Weights of a small GPT-style language model, trained from scratch on English Wikipedia.
Size: 19 layers, width 640, MLP 2560 GeGLU, vocabulary 14938, 135M parameters.
Training: a variant of Muon for these matrices, 1073M tokens, 8561 steps.
MLP neurons of a small language model. Each row is named by its layer, matrix (down: output weights) and neuron, and shows model dimensions 224-415. Each number is 128 + 24 x the weight over its row's rms, rounded and kept within 0 to 255. Numbers have three digits each. A neuron's up and down rows have the sign that makes its largest values positive.
After each neuron's rows, "fires before" lists the tokens most often just after its 100 highest values on Wikipedia text that the model never trained on. A number after a token or word is its count.

L16.down1504:146111141098158142155074095177109106131142130072156117123120146134129079106158157179103144091092101119125130127147141129122101097130132097126157117123125111112147144134144155133169173123119125139088135149155132086116096120152154076109134165120114111152126104110105075097138111137130105101149114123155117105119136109093103114143126118119123148142121097097102109117103114133104141130141174154130103152134108127125141141130165114145129129140153098109143145152128122106135112125122119117146138128110087107150126108139141101158139110130128085139113084090130143128100156100133162115
fires before: " " 81

L16.down1078:127148168115109090145125091137110141110145107108128116145156149134140138144108096099066142160109165115091122132153144147153148100113128104146118173122160169106142146143147106116152132160175151122134137090122130133138124143167153120140166167133116120113100078113124128140125155129140115118141135139147102113119112093116119124117120095131150116126114122149114167125104102157148153082154085087112140147131118117113121150126139118126125157136132120122123133135113140136109112156147105143154105131134122121107103135119091159139140101091110126124124123132082122140137120128103124186
fires before: " be" 29, " have" 15, " not" 6

L16.down2270:163147131121131136154151094134111136147123127150094158120110118150171085120127153115161147138121121119121134129119130158120106140163136123086117157135116121119092151076136121149196146123120115111103175119132134132158126070113164095169123083118175143122134138168113140111107145133066145117146133127166177137153110105145149164152120123182145150106144103096127099126143112136093093046128119164118085119111148117114142146112136125124095104190115110123150109125121137155184130133121134132112134156103125177141120109127110145125125132121150146131145121170124130070160139100103129099
fires before: "0" 23, "1" 17, "9" 7, "3" 7, "2" 6

L16.down1241:171075124098154125178101110100138139151130092146097130150129165099124175129104133128149146111178119185165107129137113131140130162120114114104103141194130119112135166167124145082112077112139107138152090086122130150125114160153169110120148159126121102192127147107112120112102144144137103107140124112144152122155158102140117111166163146086120073141101087114131087148081138088102126116114134122123133106150141183145158151126132141096120142136123163162146080159156148136111094134113114140141115151141101112128093111113114103115117105141159137152126130104170134087095100134171068124
fires before: " on" 31, " to" 21, " of" 7, " and" 5, " that" 4

L16.down725:166123086093069122131096117145111119119111160175106101121128078155160100160130134122103140111110134178149124114123137131134151091137097143126132119104098136155075160113143157116139181162138128120169135112176111118095117113091124132139147135156103121085098188088057173200114135116132135120113136142111145123104135102145137135112080137077084128134119114092119139096124105092116112137081141128147119113108120088109145176117140130116171121112144164128088112125152124155164115126138124130104156143056136090095142166154079138152137073128113166140149152110130145097118101152143159105
fires before: "23" 15, "21" 15, "20" 9, "24" 9, "22" 9, "19" 5

L16.down2197:116084099125102084079125118146122109147113132105134130129140121150105137077116137108124149122140110144151145127137107153113121138110151106157146132087123129134143083134122159202151128125141110129105111147121099109142130162124126150128120091151105189136170151138129169123105089131140151103155082124153093149131126138103165147144087132123142124117133133143144128157148129138128116123126149088063073141188150184145116138178104178127163171136126122156139165170195134122142184113126128147098118098131129108161149143121121104108145094127118127091094155144152120132145149142121122106
fires before: "-" 45, "\n" 8, " as" 5, " for" 4

L16.down1300:165189156148141137140097133152122147137089138173148096116107140125175105159134174120122154149114090115130131107131105115147158072121109139122137139151083153119124134138138095122129120120132145116153138139161117091130106174124136098141162132142108153113095099159114156122139107149116136126164110150097117166142111131143111111103148127137095132169149109143160208133163146103094106124137112110156143127160121080139123129096130123119138151141131129143154088128126134157125164126137152111113130133118099124115126114119160100151142114150114109169174147097145126126156108122169098133
fires before: "0" 21, "2" 13, "5" 12, "9" 12, "3" 11, "1" 10

L16.down1919:119144140129124102132128098161111113098151138150156174153136135130112147122127092076128124139106137110091126139154191119127118137118127097141141140162131102129105117137166131138150143138143111103156119124145112105138122086112123131119143110132114108118102148094103155144127125113174121119120163105093100161107119126134143109130121139149136150107115116134156119093117146145129142108126145156109112147069158147138138158124148125112131176172151104088140152177124136156148094159124140147130131093139155134136148148104125100134095132120175114121137111131110126160148111114139115118
fires before: " |" 30, "\n" 21, "," 8, ";" 7, "\n\n" 7

L16.down182:154090122121140145162132141141099139110121124149124066153103092120097143174129143115136143129143148159090149100118137145110142132125131135080153146130127149161121086098134109153142128124135106152169105129104147127115126126124127131154168129087118133149132127158164129093166120095115140099119109122147119127146150126189130130118143160143085135125110104127084104157116125096127137111112092154100122126149134136151121165097128134091129150091144119122133127130117105115136125102152126092065174133140080101124126123130129114115136115075149159151154180166139086100088098144157111122
fires before: "1" 31, "0" 29, "2" 26, "3" 9

L16.down387:134086135147186125123102125157135123177134112130113118137126109082139160146101147124132152106142161139112099135154156115133117127139101096133112125130153158120147099099141139129152161130113105146112102133112158134121139108144137123110144121130139159171134134135099092125097088125113132187109124086120090126120106149104130145150162101149121170131113122143096149114072104132129190143099105126121163159130111095136146159108109095134139101180142119143140114160101134125131137127098153117116117124155128108146134131087135078157144114170138139125145117112135143154131095132137127115
fires before: " |" 21, "\n" 11, " /" 10, " on" 6, " signed" 4

L16.down1474:152067125141141093151120134129123152152141112102078103114126146112147121104121132144168137139120113126105155086167134092123152101151131139087084121133149185116111085112099125112147137077133148117158143158154130145122103135131118115123121133138066114122195110118160139127158130132127116114125146128153105155134161136134121128131152124147103161118082107093119133143154106152156123115124104093113134112119112120085135143112139145179151141102124112093124110091129145117133113108172116099147111142141146144152145157128139134125150125096122092157098119116146096183099083133124088149
fires before: "20" 41, "19" 33, " " 9

L16.down2440:119157173112129125098138150152146138146134103126112175118141118110144138113132126123203076141160141113122115101090178172122136141110099156142135142136112122147089136118110115098162186083095087142095156142110120141125094138120149115100116080118111128137105135147126100048146125122104155095167103109115167146144119128150092124098113097138063115102119111100111132141107166153116154161086084137134109125141092185130131164125119162098113108138092157136133148098152136138115130097109172120124162124153107124143082101149136087144143114091138119167124141114115119074111125096113153160
fires before: "2" 21, "1" 16, "0" 14, " " 13, "3" 6

L16.down1383:172109110082125122132122127100119123136125107147148114089151196155164133133107118148148158118103091110123091120151146141109138152074067156128111098167111141131140152131143127121120153133137139130167142132147181117098101131121128151137092126095153154107125135221140182175147125126112130097206097153144112131129119102111104149145143101131080154109109109107141159154109150127116112160109133123162154105136177096139166117152122114149155124097111118139146139157165143190161166112153112145133179126095101145133128144099112158123167117127116161130097152163114114151106137120136097193
fires before: " " 83

L16.down2394:139142154138090167138184181154107073110110111119186117156158103115104108129146140159136146131175159104111123146085132111130128131145105090148174114120135134122144150118114155156124166107150125085129111106152111127126136128092122159108155128162118075148138112102101118165126144121130104140156121136121141132126107116104098149114133163092130123141147122146119080090117131148159140155157099094105110110184115145129123078128154155138141146122085105166135143093094125104131146094153125139141157137079123149176142112143162146173114069137100134158176120113142135099117077123136160123
fires before: " " 80

L16.down989:123130130135159132122067184131142084096097117136153129095147129139146122126140112095086154126156078156151123153122164078152147118137120117086146104178123107106135113122139124139107134173161137175130113148139155133173159127147116152133139140102133135146130115127114155112135091117146126162115110163107157136109162125103108180125123115152132106138111096132160129133110132141159129131090143159135112114134144160184143161173124129084093149119114131185148134143105157154126119159139167121101175113159096129116108112105139156195109089058095148130128128132123096131124115142137065170
fires before: ":" 55, "–" 9, " |" 8, "\n" 4

L16.down479:143120127144159133128109107119172138123113183147174098147106145188146133103127142139104120114083105135142142142121145082155134120134148100087110138118193128121132165104113131115105121143150114125148147138079142122093093139163188132128151121150116121138109132127112154078136107079082114162176174095136144112153125119096092184148135124094155148160096158130126123142179144078132103151103117138124159095111125102087110061142163165100126135126112084138114114116124088159152161162116130192114104138102105136136179114143124132136168151135093105066119121159121139164140114133162134112
fires before: "ing" 49, "ed" 16, "s" 5

L16.down129:121077167137123151086117192112144116138115117089166162114135100114163109109137096139109144129119148101120123172162155133112113110147115133089148134139113113130106112106123131157145158170147118141158105133128151110096138130180122105097155157131161132171112133154146106125142153139158143138222158102141129103155118110140093088141144149105126171088095146148147141108163134155123094131142125170131098123140118104143115111124158178096149144124150132100121157109131136132136125093104139120132146125159107116115113118146148121163136158151157127095132098126138156125115154163089130118
fires before: " " 30, " |\n" 25, ")" 8, " |\n\n" 7

L16.down82:128105132115074150177135111148102109112165168156114150144094156116136142138117128148108154161101130095178153106116080105124177106075169148106129174129140123149120065165152111118139123122126090150100101136125117119139121150147188110161137123123126134087110135094124103141143142128169140123121092110124112122120114152148109136139124175141133113078139128144081152141130078147093127134122107109129121115132072117106141154113103129132137141094155114131134094095135107107114118081131112097105140151077119123113150124134144136153136078132103103151134141128093092118155146101113158089
fires before: "19" 69, "18" 12

L16.down626:166092137155134105132068121152135129121117141138162162127157072087148126139138140114147134097147092086131125100107118092137138137090140105105129103147124170168122168111187117152118130128135100158145121155094116150144133091113160119116138103157143146141141178096123112104168125122121119129158098184137100132153101092160100127153120207100150160099161104131169113168158117139120120149124123120123105120125129144132136134114095104149100121113119160097103136162081107104123133111075149144088107170110073123140115096150142132099140107144149102167109142119147141121115090162094139145
fires before: "-" 56, " -" 8, "==" 7, ".\n" 5, " (" 5

L16.down2148:106088085109146132134132148117119144147128133145118141119102095121145130114102149136134119169118101099137111136122107121125155155141152109126099081138120121093181088181156118066131205136105163085118146146106126147146131102135165132100157115121166161174127138111154130152152113177156096093161128102175178138139165148146121099107140152097153091107148127109115128124099155074148124118139111123123128119113103103114126114159113121121127139107126107103163084094117177155120143160145115111109139143097155123096100150119145125132148107117152132122140175126112112146101121158107123134
fires before: " to" 18, "|" 16, " for" 13, " as" 6

L16.down591:112111145130099111135137166161124144091125109118172122129094108077165142089110149121130123118111142135118113091119167132126137151141109153134134144141130117125084143116153107133161130132113085133143151133091169142134133122092103161082162108140079095121140097112092144141127128132124162132130115124136092138123132106140129107127124135109168130126113114147165098136130152131117134109099147131131156140112171124126123114134131109132118132079125102145148119151162143152183106116113123137140120093151113128154105097062116100115105164091111101123147098128173185117138152135102153132
fires before: "," 63, " that" 12

L16.down645:101103075131125103118139162145135158106129107126152149104145154149152117142125166076103158136104132139121121149139131145140094122130173124139138154134098102127085151104144121152139156128114145124125168129193052112118152140087146094123125112136128114119123149090110146163140147109113128144098137127122111141159124150133136162127123130129157086123122086088158120161110128130092160141096089109140149126148107146149159118093113114114132135128106135123092165151138103134122113114116129121095102116137114150111119101113125127130075127119077072086140106177116127154117110138147131102
fires before: ":" 65, "," 6, " :" 4

L16.down1983:116101134121118121115160124110125084132118156124089102152124131145133124098149107158134105096111082149100195131158165208131128145133118154113128129109105125140103130112150149143172115102118152173133101152131147109136131127113133182148165104110202122126098119108140124108123151125133158174156100136131144128133145144105156157137133157126126125135147135089133129143135096091115118144170164131131147064122134120114095100134109104112133092121103144142160142056117130126151116099097120141134127165087126120178120111088153125132150119099139130127156164127101148132115150145099138139
fires before: " " 60

L16.down1905:065141130123151090145127102082117127132137117104100166160117146119087101149097151097149158136136132119130113095123078116125128139145129122134120121087134142149118098094141168127089107191161131115147120139143102105122132140180138101140123119105147124106161086131113124123129139126125121117132130123118107136181087166094118112136150123124139102159107117082141096129139143123078143124119156104136144180170130137117145163092148121097101157113149159111107134129103119130139098101122122095123146102173165150112131130085118128151140161073122117131144140098179151126087088120117118128
fires before: "0" 40, "1" 14, "2" 7

L16.down1751:162126153129149149098113078128134127153166159159130116130160149115126117132123094149125130146114162154073113143200142143089138140141146089150178078144128118142106113197127122136110144139138130118115141098138140205108168189139125109132127105094114141132134127125161081147155130125065115173113103100117064138125165114089082114136128103129146096158119122109108109136137177144111143137104112101144144120133170140122126100143121086161106124153152097112131130176090137146104122089076112091151129091098117091144143170139114129099172177128106157115139129113082099093134154153087134131
fires before: "20" 62, "09" 8, "10" 7, "26" 5, "21" 5, "11" 4

L16.down1213:122116166123122159108103134140119134097155106167139113137137131165092093155177136109121154121135116107131110170157095109185096122153135128112163135071131144147112153127156122073153130105134069105094141125091172119122134100145135105114073107195134140108157105125123147112155108167118120141088098175135111161089092132118115148139122119136126134144105165053106135100111127163147145157085087177081154111158155132150123132093118157135101142140087101096114133111131144107097102119144089136146119085164138128134118161170088094139165143153123088152128130139146099165094159150156095148
fires before: "4" 17, "85" 10, "05" 9, "34" 8, "04" 7, "3" 7

L16.down1539:117083124093113150086118149132096137102102105086125097103134120128134149164130091112100090163124106111108102126096150109156104115103109102108141160093123119141167148133129132094121134146141098114107134117102142171132097144120165118139105148157106119101111144149137133139121135136125107173145102087159121125149149121109105132158144074127103156139094148108119112151102127134107108113137160107152125154130117143120098108156147144179106109116113137136147122136110067102085187126145122134124155145126133150136149170136148136130141151161137147150135102116131145137133086075104112124
fires before: "." 20, "," 19, " and" 8, ".\n\n" 5

L16.down584:160117103128126144156114137118116121156096155142120122093128102129116129139152116131146132102164146169143160157110142086106097138178167146180138114128126125120069132137117095156128156110137151105116120079121090110091136128138110127109157136090138100115118134134127104089109086103202120134117108117154110165143130163109169134083149096135068142108161184122096117143092151092096108160119172145125138115113128151142145156129100125105125143071178136092130141133119117116106079106134115116074148137138069124143154111150102130122094152122125159166136136148115132128124114113170138149
fires before: "19" 35, "18" 19, "20" 4

L16.down2043:136119105114101121137093167092132090188163147121147149095133115155156160151136155102168143146189181080153122125151097149166111160151113130127123133128101097081111145136096142058137143175105092114154127106152135157105133131090108113093187122127092148099103129151149129079117141097138149167131135129081143136102148107115173096136119127161140129105168146105163145104151131158145161131103158101166117174132184122120193132137150127163093102114129112126103102100115116104097143138154143113118101119124167124111147131125090195076152143116135098137134136105127070153104129117156127148
fires before: "19" 40, "18" 22, "20" 8

L16.down2186:143154140191172114141067065071178177137122112136076167136155117140098129120137165128108174144112187120102090103128148146148171128128112149075161142090149143084144124130134129119104054107131141142151158159128163150138110158109132172135111146132088127136111140113140172119106168119133158125088153115120125114114170138088131147127141153149128100111121090136158121126109101126127118131151124125116160140125131133117114148120127146123138126118128132111135150127177100131066158139112140135120079121128127148130140171134141111126121146104122140132097158142104102118078102119116147111
fires before: " of" 89

L16.down2481:119124137134136125176125122114101113138136141136126112152137120121111131141118109105145117080109166125085123137129136092144137156154105105109082146152138150160128149088128126120108127141135137118112098101095175112090147164181109117134073090138122125107134156120121116132146148109150141110136111182152130138146123133167106124105129146126131153123157156150124165152156111150106138136135112152165097123172104098104129116124095123116176122094159121087097138114147116107129184115133103170128130136158147136104110136143123131084131140082101102146127116135121136091130131129129140158
fires before: "9" 17, "5" 17, "3" 12, "2" 11, "4" 10, "0" 9

L16.down1260:146136155124119134117102092156124137150202147135063097098149080129129143157139089105122136129142149152141110094171133131158132147142134108095105124105118162106159158131133163123142126139122129120129135136131120110107157099110109122163145110132137154065123118162160149152148117126112128106128132116082136107113184106126123119140123152101102157149175135093120104139183122141121099159097097105163102131128164118146116144138136161160152143142129133161118144125089086105160122138125132139123158131099128108162138161087147148098094166088132144118152122119123151115114127069122131166
fires before: " " 59, " |" 18, "20" 10

L16.down956:118109152126121103115113121096098159133099119124103147114101130058150115104120121129147125103117141131098094129134119145121162152138141106113125128100080095099192152152112121122076101126149121120075091128125121182146109136095156126152132151121117125101108122111090118096144166167169132173129120120093083114087159109136110129135136095159106151103111128157118123102116104119142111101130125127157085138144085117119117136153155116114123143142144153103134132116110120077108109144122155174129188126103151106083140108134148144154144126120139111124148097134149161124128137116148160166
fires before: " " 76

L16.down242:103117155158122095132160118134102097093126115147150146145125114090119136147144118137140101109104172102154140126110096149172151164141132082143151116122104098122097075100150086125097162082142097117121110111141124093118125147137179133065157126117139154125108149126080120123118140084134103122131171132118117141127196106150136089118118145110139138074136108123096123127077139127114124126152135158145100115148156123115166116109069106114132109113147114133166118133113097114126125158103116132137133115118130128124144141131114131132135124104147149097145109151127065147169139169144107149
fires before: " =\n\n" 40, " (" 34, "," 10

L16.down1184:146138141136145137142127122150097141121137147154139106118120099136132112133160107093160137142139112164165110148148138111091137150119150155135125152163092136109137138127151120155163140149108131121089144126111122100130121133172139125097182113128137125118097146114132114093162114106117142130112180166156110134122153140125123105116125125093129120129157134122145152104111147134103131107173145126115108119113122121093160110148114104124166159136114156106114110146138118158160110100101115116094118096114132127106134104125171133119112128092115092118153128162154106129168108163148108140
fires before: "." 21, ".\n\n" 14, "\n" 12, "," 11, "\n\n" 10, " and" 8

L16.down817:140131116141168087152103120099107134131163147139130124078119141133117089094112138150165126198149132154112093143150131095122133113131129127135160121171125116130118153123105151122137145163111125116163128127137145179114125158141176123164153128114132117132144156123170160142191126123146095130180101093128088116113116176148139113126096138094122131111088115134093102117120147113117161124138097166139124170137125126131138142075114118107117084189135128111125150126121146114147100151115118143087146094143121122129131131137159095115121139136079112078101147117151123135159178156148132131
fires before: " in" 33, " of" 10, "," 7, " at" 5, " on" 4

L16.down1936:100191142147113128153106151150127149108148123117134130152123121132115143085134108143146152142145120137130098132150158179134139146138112156078160108167083121147151153159138143166148129135104134130098131140151130169150116092135163098141135116095098094088122118098134156134144163164099121118114128105127105132130115136117142124129120153128182136103134127133117117129090110132136121148129139158111131137118146143149156076081140143079121121105148121134134130128097176112083141128126112129087092135144104179091153105111137117160143110114142171137115151099113128163135096141104180118
fires before: " |" 82, "\n" 12, " |\n" 4

L16.down1655:128201173163120146148135116155090167139123126149151114123122092134175125120139126137157145124073132137129133119115070116132130144167122141075122129123122134115136105107113078135099116142110140087139129125126143088119164093159163140150130116096159147133090114121076094126123194137141130163130128079146124123106107071111128131165141140103116156149095151167107158134124127125167119095139095107112092097094131092070112177119099151135123130103135153127113105185136134098127135105111132091130161162146128111141104107106134111084124142113122125093133132133137116144119140115183140106
fires before: "0" 28, "1" 23, "2" 16, "01" 6, "03" 6, "3" 5

L16.down484:160112170155149145142121129119141122076121126129124131118093162163090131158177124126150124109129144135151151112123102098171129112157165193105116169136110150078148152128136113137098120095158092112110102136136135106124155125154141118154167102161149083115153150164130105158162128102101120130126119109161116110117128126161106114105121113185119132144111127093126102136071119121145139109135170085130110123130150124144144126134135157121129182120114147148137102196092121150152137093122159119183144133114134147083106107085129111096148140142097154146141141121147115153098088111094124126
fires before: "–" 53, ":" 13, "|" 7, " " 4

L16.down150:122109145100140105133113153154118116106130127140119103100126100107143169137132080120126139129087054103142122148122143145137147127146094122086101151127152124147112170113118162107130105152120107139142149126126113173127133117077144098151124199128115164120143135100138140180122148120109042156138120163126160131155135118138134106163081142162122116171146093144146143126098109131122104141143127114141114081140107140156102134066143139121080091123120135070145129122089153109133104118145126152121141092149176131111086111166102140144142097118121127116164155143113129130124180125119108171
fires before: " |" 50, "," 13, "A" 4

L16.down553:082168144096132124135114120123122102116142105148140126102086115129129058124125142160141145139155137099125126173096157128144141115098148105126143124150144134122105164105123113128135124145117107127103148122135126108094154159130109139139162135129144107134103118061099084097141143176115131081182133166142152115130119135099102148132087111123075154158117123138139144139084145122100139083164134110163111164113123089139124108151107118134140154136144132123118098182148162093137137072126133107163132154155110170152131110098144071125104131164113147159171141112136090123113109123131120150
fires before: " " 45, "16" 6, "incumbent" 4

L16.down1854:110155119121103178138106119135062121089184125120138120154112101116120151108141145100135131110131133123127158104158137108128155135129137108117169118129122148160093159123147097080144108145114122145143156104142134130077113125136081111164118144100134136135157130119102171152134148173102146095144120149123097165128126124089095142101121113124127142142107154143128105131128151112107159130084196168101139127105065089080135167105101127168116129150090118085105118063122111140142138128130141126113169115140131107154118124161098160110144118138162076119105185102101073091150146183112131124
fires before: " " 32, "97" 6, "2" 6, "0" 6, "17" 5, "10" 5

L16.down24:167137137151124153104150138144111098142105128105081099098114128149098128166126159129132168124106116114090077144114147134059100143139131106110138149098112122144158129125137115162097133110142126114132155083156106155141083098138093135141137137147132100082160111159139127125124108119106086120147074134139117136110148125129138138153073124135123124096101130122138162111106157168136124131134134084133125158168153102147144122141062118134129129069138154120124175119112122115144117092108144126149145097128114153172111095166163095141156122145067136128102146126098141103113143136116177167
fires before: " " 57, " ." 14, " Ste" 4

L16.down903:132131192139096128136122106128109155121131106114106133111119122159085116152137141152137140106089079144142142155156170151113135106148157123133138135095104167102147118076149153073126125101122133126114110153124119123174111143069096169188143083122114140129128162132106107101091136119128124108167159132161122134156100131138151162118101083124136135121136129111110141124087106128099109138125146133083162113097132124114096101159189144126169135126117125166111124098126142124133125129142146152134111148145159111102102175107121133154137123131156105115158108130125127174153167127060122115
fires before: " " 89, "|" 6

L16.down2504:093076157158155160101141106140134140123123157109145130127124155127097098137120082142122115121132179127130168134189141141104114082114088109137147125122137121154155136147167141144165121119141099132142122168111145147131110146155146114093123143101114134122132123114108149170136162181131072174136150186100099113121144110129156134136112115143162125170096141131113116148136142156125129130173131112119157129130066103097175131143121211102141144115111105168166126094122156113160140125134175101134132091121095124129133105155159129120119115150145121132135098123136141127104152101099142162
fires before: "25" 14, "10" 12, "26" 12, "09" 8, "9" 7

L16.down1478:072121135139100175134110155126148146105169135081128158147152129096102119113154119110158150101148120140103128122128149158118135104142104125092157151112129118103103127105165141145089152088152108162130111126125129132114153128064127115118150124112112111121149112137099142130141126145161083134162094131133104137141145103101092124149134148126113149096109105162106143116125126158049100102077106122137103167157131141128121122135133141119167146119173144113125126184118138173102105172115112181108142133120130131127121158148091118191099146108100071124146105133149111148143130138101140146
fires before: " |\n" 40, " " 23, "\n" 13, "\n\n" 5, " |\n\n" 5

L16.down1857:106081150134103090082144109156136130145108141152159091123125123115122077111173158127097120134128133110151127132150128160084127095149090162099166130098107101154155135105077162154206132149188126145153131134152125106161097156118115131131154122104115109116144126126145147149168108106151099146124115154136073124125107076140141145146115113137136129136075093165139111081137114148096153168096128125130126126098128112137130164157146099131126115147132154110075087132132126115140128140131138157141106120134115149152144122096153119100142191080123140114114064128096141115101137123089148150
fires before: "18" 31, "17" 27, "16" 7, "20" 6, "21" 5, "19" 4

L16.down1660:150109126098168146157131136090152153161155155143116162098129132119126127084129139174094115077122101144131169117155137111077148114094143120129088180120162077130104092112135135119137142111155113170157093144129122153114155128103132121108130159102137161109108143146147163115145147140156106156142136135175118108046140106107117136133092109137173127111177108160128160117085155141168113117091128142119101121184145095136114118123106123142138126143127159128105166127095107124140158141165150145099145127105098089158131191140123094150136084099105172114114143115134117134114155120155118111
fires before: " |" 64, ";" 5, " /" 4

L16.down585:101136132125177139137156112107097131135130143124102161144105123131126141145091096074117099127154155150080089103094145134105163136161128107131113151101120116116149107131154106135147160143158137170177165115131092171060149091096115135067155083138155116127120129136142142137147173111136129163162100121140094147102115138185143110153166133139133117155147150122120113088138113114096134160142176150137152125126127137102140118135155118135119106153106127147100155197130129160101146140153176121181113119162142134142120117137135085134112121138105111115095144139116146152134140130136146131
fires before: "==\n" 46, "==\n\n" 16, "===\n" 15, "===\n\n" 14

L16.down1484:104163131143131106121102169139119149123129119137133128118110135186129119150154174166121145161118128134146147104167155093167156141166123126109169106128090097145116149115136115104146146119146123086106107100132169122142131121138124136169140139187106130132144125156111098145150126144135162096126158146135158120154133131141190100145088133137136140159122104158133099136140173112123159104138094135132088157130106136136138128164111130121138141089126115102108123139144104113154109142175153112126099178090074140153087108151144099146117163150172125132191104142108111147140111120108110115
fires before: "0" 24, "1" 21, "2" 11, "3" 5

L16.down1590:109143151108150118145093141117159146150083133123127147087142120105130133172098159144122173140114151120111137175098136096148092087140145162126100145167130144100110152123120150132113120122086117153187134142120143156165122113124138127154133122087166117124121151122116154125120159127108114179107112108112148185121096107149125124125112094141156086128137138135146151131075137083104105131178161131116124116136079136086118154175136117165150134150156149139130122091123179101143101104112083105128123147133071140139135084169126095133102107111150116150153123144104147176123114101117104126
fires before: "10" 17, "9" 12, "11" 9, "09" 6, "13" 5, "14" 4

L16.down117:150132097100144166148099126117135123155098107112159100154104099109087129109126118169129146143099188132121108115151127122163125145135153122109151137172138134145129152108177158143137098161146096123177152159099147133126100142109145138075147107138153139139127101174079124130150131124131145130057139104138141186107128144119149125147131131116136161098120105139109123158111148144094120102152121162144146113101152130137155157111131122153110165135171137112154132127114152134119109146107144102088170096114117168098095148154145129144145158138138110091150124139147139117143119122104107083
fires before: "," 53, " the" 9

L16.down1397:126142148100139149122171159126143139132132114143072137136115127101123137151114124113154145102094164168113145129115145140127174150143073132129149176118126095144119142085117142081132104124102127130146129147157125107113092133108127136128127077144085121104143144118114160110166175133135124140128151134126174159142119181137118147088163144095170151134102130090093158150178193124145140160128126091146171163143140127150133144102155083174109126203165108124075149080095140128101147163094110150093103139115102135151141118116150097126102129120140115135114142140140121123136135053146103115
fires before: "1" 15, "–" 14, ":" 11, " |" 10, ";" 8, "3" 7

L16.down437:142117130118119096116140142122118108107122121136123137164105093150099073133105102130095150127103112105186129142119133148092135129104120112115117120121104139127151108152128156174159124124102161104118148154107111103138127126104127103126123138125107143166119129134117086130101117153136106178130116156113105135156142161099152135125152136115178164163131102144125135130137154145140144103126134160097119122116149111160131083132134118111136099108123147147112124124149155105121122115125117128116150116122094094106182114083163149125170140074159133149135163118087164107139173113178113092
fires before: " to" 49, "," 8, " for" 7, " as" 7, " by" 5

L16.down1451:131158140124188105136121093102110106124116104095138138114117103108097156201102092107114122112121170113100118155129111101100125143084131101097119110101116136115105076100094147134101151144088097114130073145154144139097104102126091142166138138169140156141153163088112119150145159079133128115128120116160099097071137111135086158135067122099134103111176137131159151130145141142092143146134111159102145162139157102103118125123146102146134089129164112164127100156159127131160112132144129116127162139166146094119137125145135135143135132136151104124156110119145143117122146110120116147
fires before: "1" 28, "2" 25, "0" 25, "3" 8

L16.down338:112178167181142097091123117069141154149146136119138080146077165117147105129141137151139135100119139106110128110143134111133164151095135173177082111134120139123177141138122106149101151161120087133125133125142143147134138124102129108132121181131090098114135136113126169095096134112164133123171096114141080168165100116074140143125148128142116120166111153134114131128063101140138132112124133156144171156136139122144113105136078110152129136140151117110123136145138125125151100113138125092129112138122070114115135145106160131139103126110122150144155104105158139153097105147157113111
fires before: "|" 54, "-" 5

L16.down1637:125094136133122130068110102194099121143157136133107126143139120111161124151146131123100110127134143135141145145123136111102142127103121139150133136161108134130196143147135109108114118097105136118138125143097111123125168156112174120113138116114118114145101110115157141123084153134144147120129084115121122102108145161148120123143120125155096073123126119108133137153073098151120127135159114155129113086089148133090113151143098146155140140139113115150092111154119182147116160128153093165150144160163092085148136123129113135149085091138155099138155126179119119144113114136133136116
fires before: " of" 55, "|" 23

L16.down1605:153134150184158112161157103116111103112095141162098124126151113160147136173115097091090164126097129110149065117097108140105130126138123140145106120123111154164142128144147142140162143162123123136150152087126108126129127169109144087121158174145136145095103123140149092107137116126165155102144116130150161129163117138150113140110166096132128170148142132102156114159143169141102141089166134124123161108096119141167160110156091106174148080142114128167141102104117154089100114153084066124113118118152094133146125088100109123159079130146137197175152115149147152124113175127115107133
fires before: "0" 36, "1" 11, " |" 7, "2" 6, " /" 4

L16.down1747:121149115121119144136142167142148055144129067124161134148126139115107116131143142109129142129093121120086144139148135140100087128117122132154139120147162131099168111075105119110142131154124131115136120123133110128119146110147118157137147158122099133076135131110135103125107134105095140145127135128125095136112125115120133116105116129125129151121123095125121120133139109158120136135087101157172180125118110132099130164108133148110125097130075126139138151126150095147126121140145110105129122151160050134123129173130106127097145135078098117151168118109155112142088183123133125164
fires before: "–" 64, ":" 22, " L" 4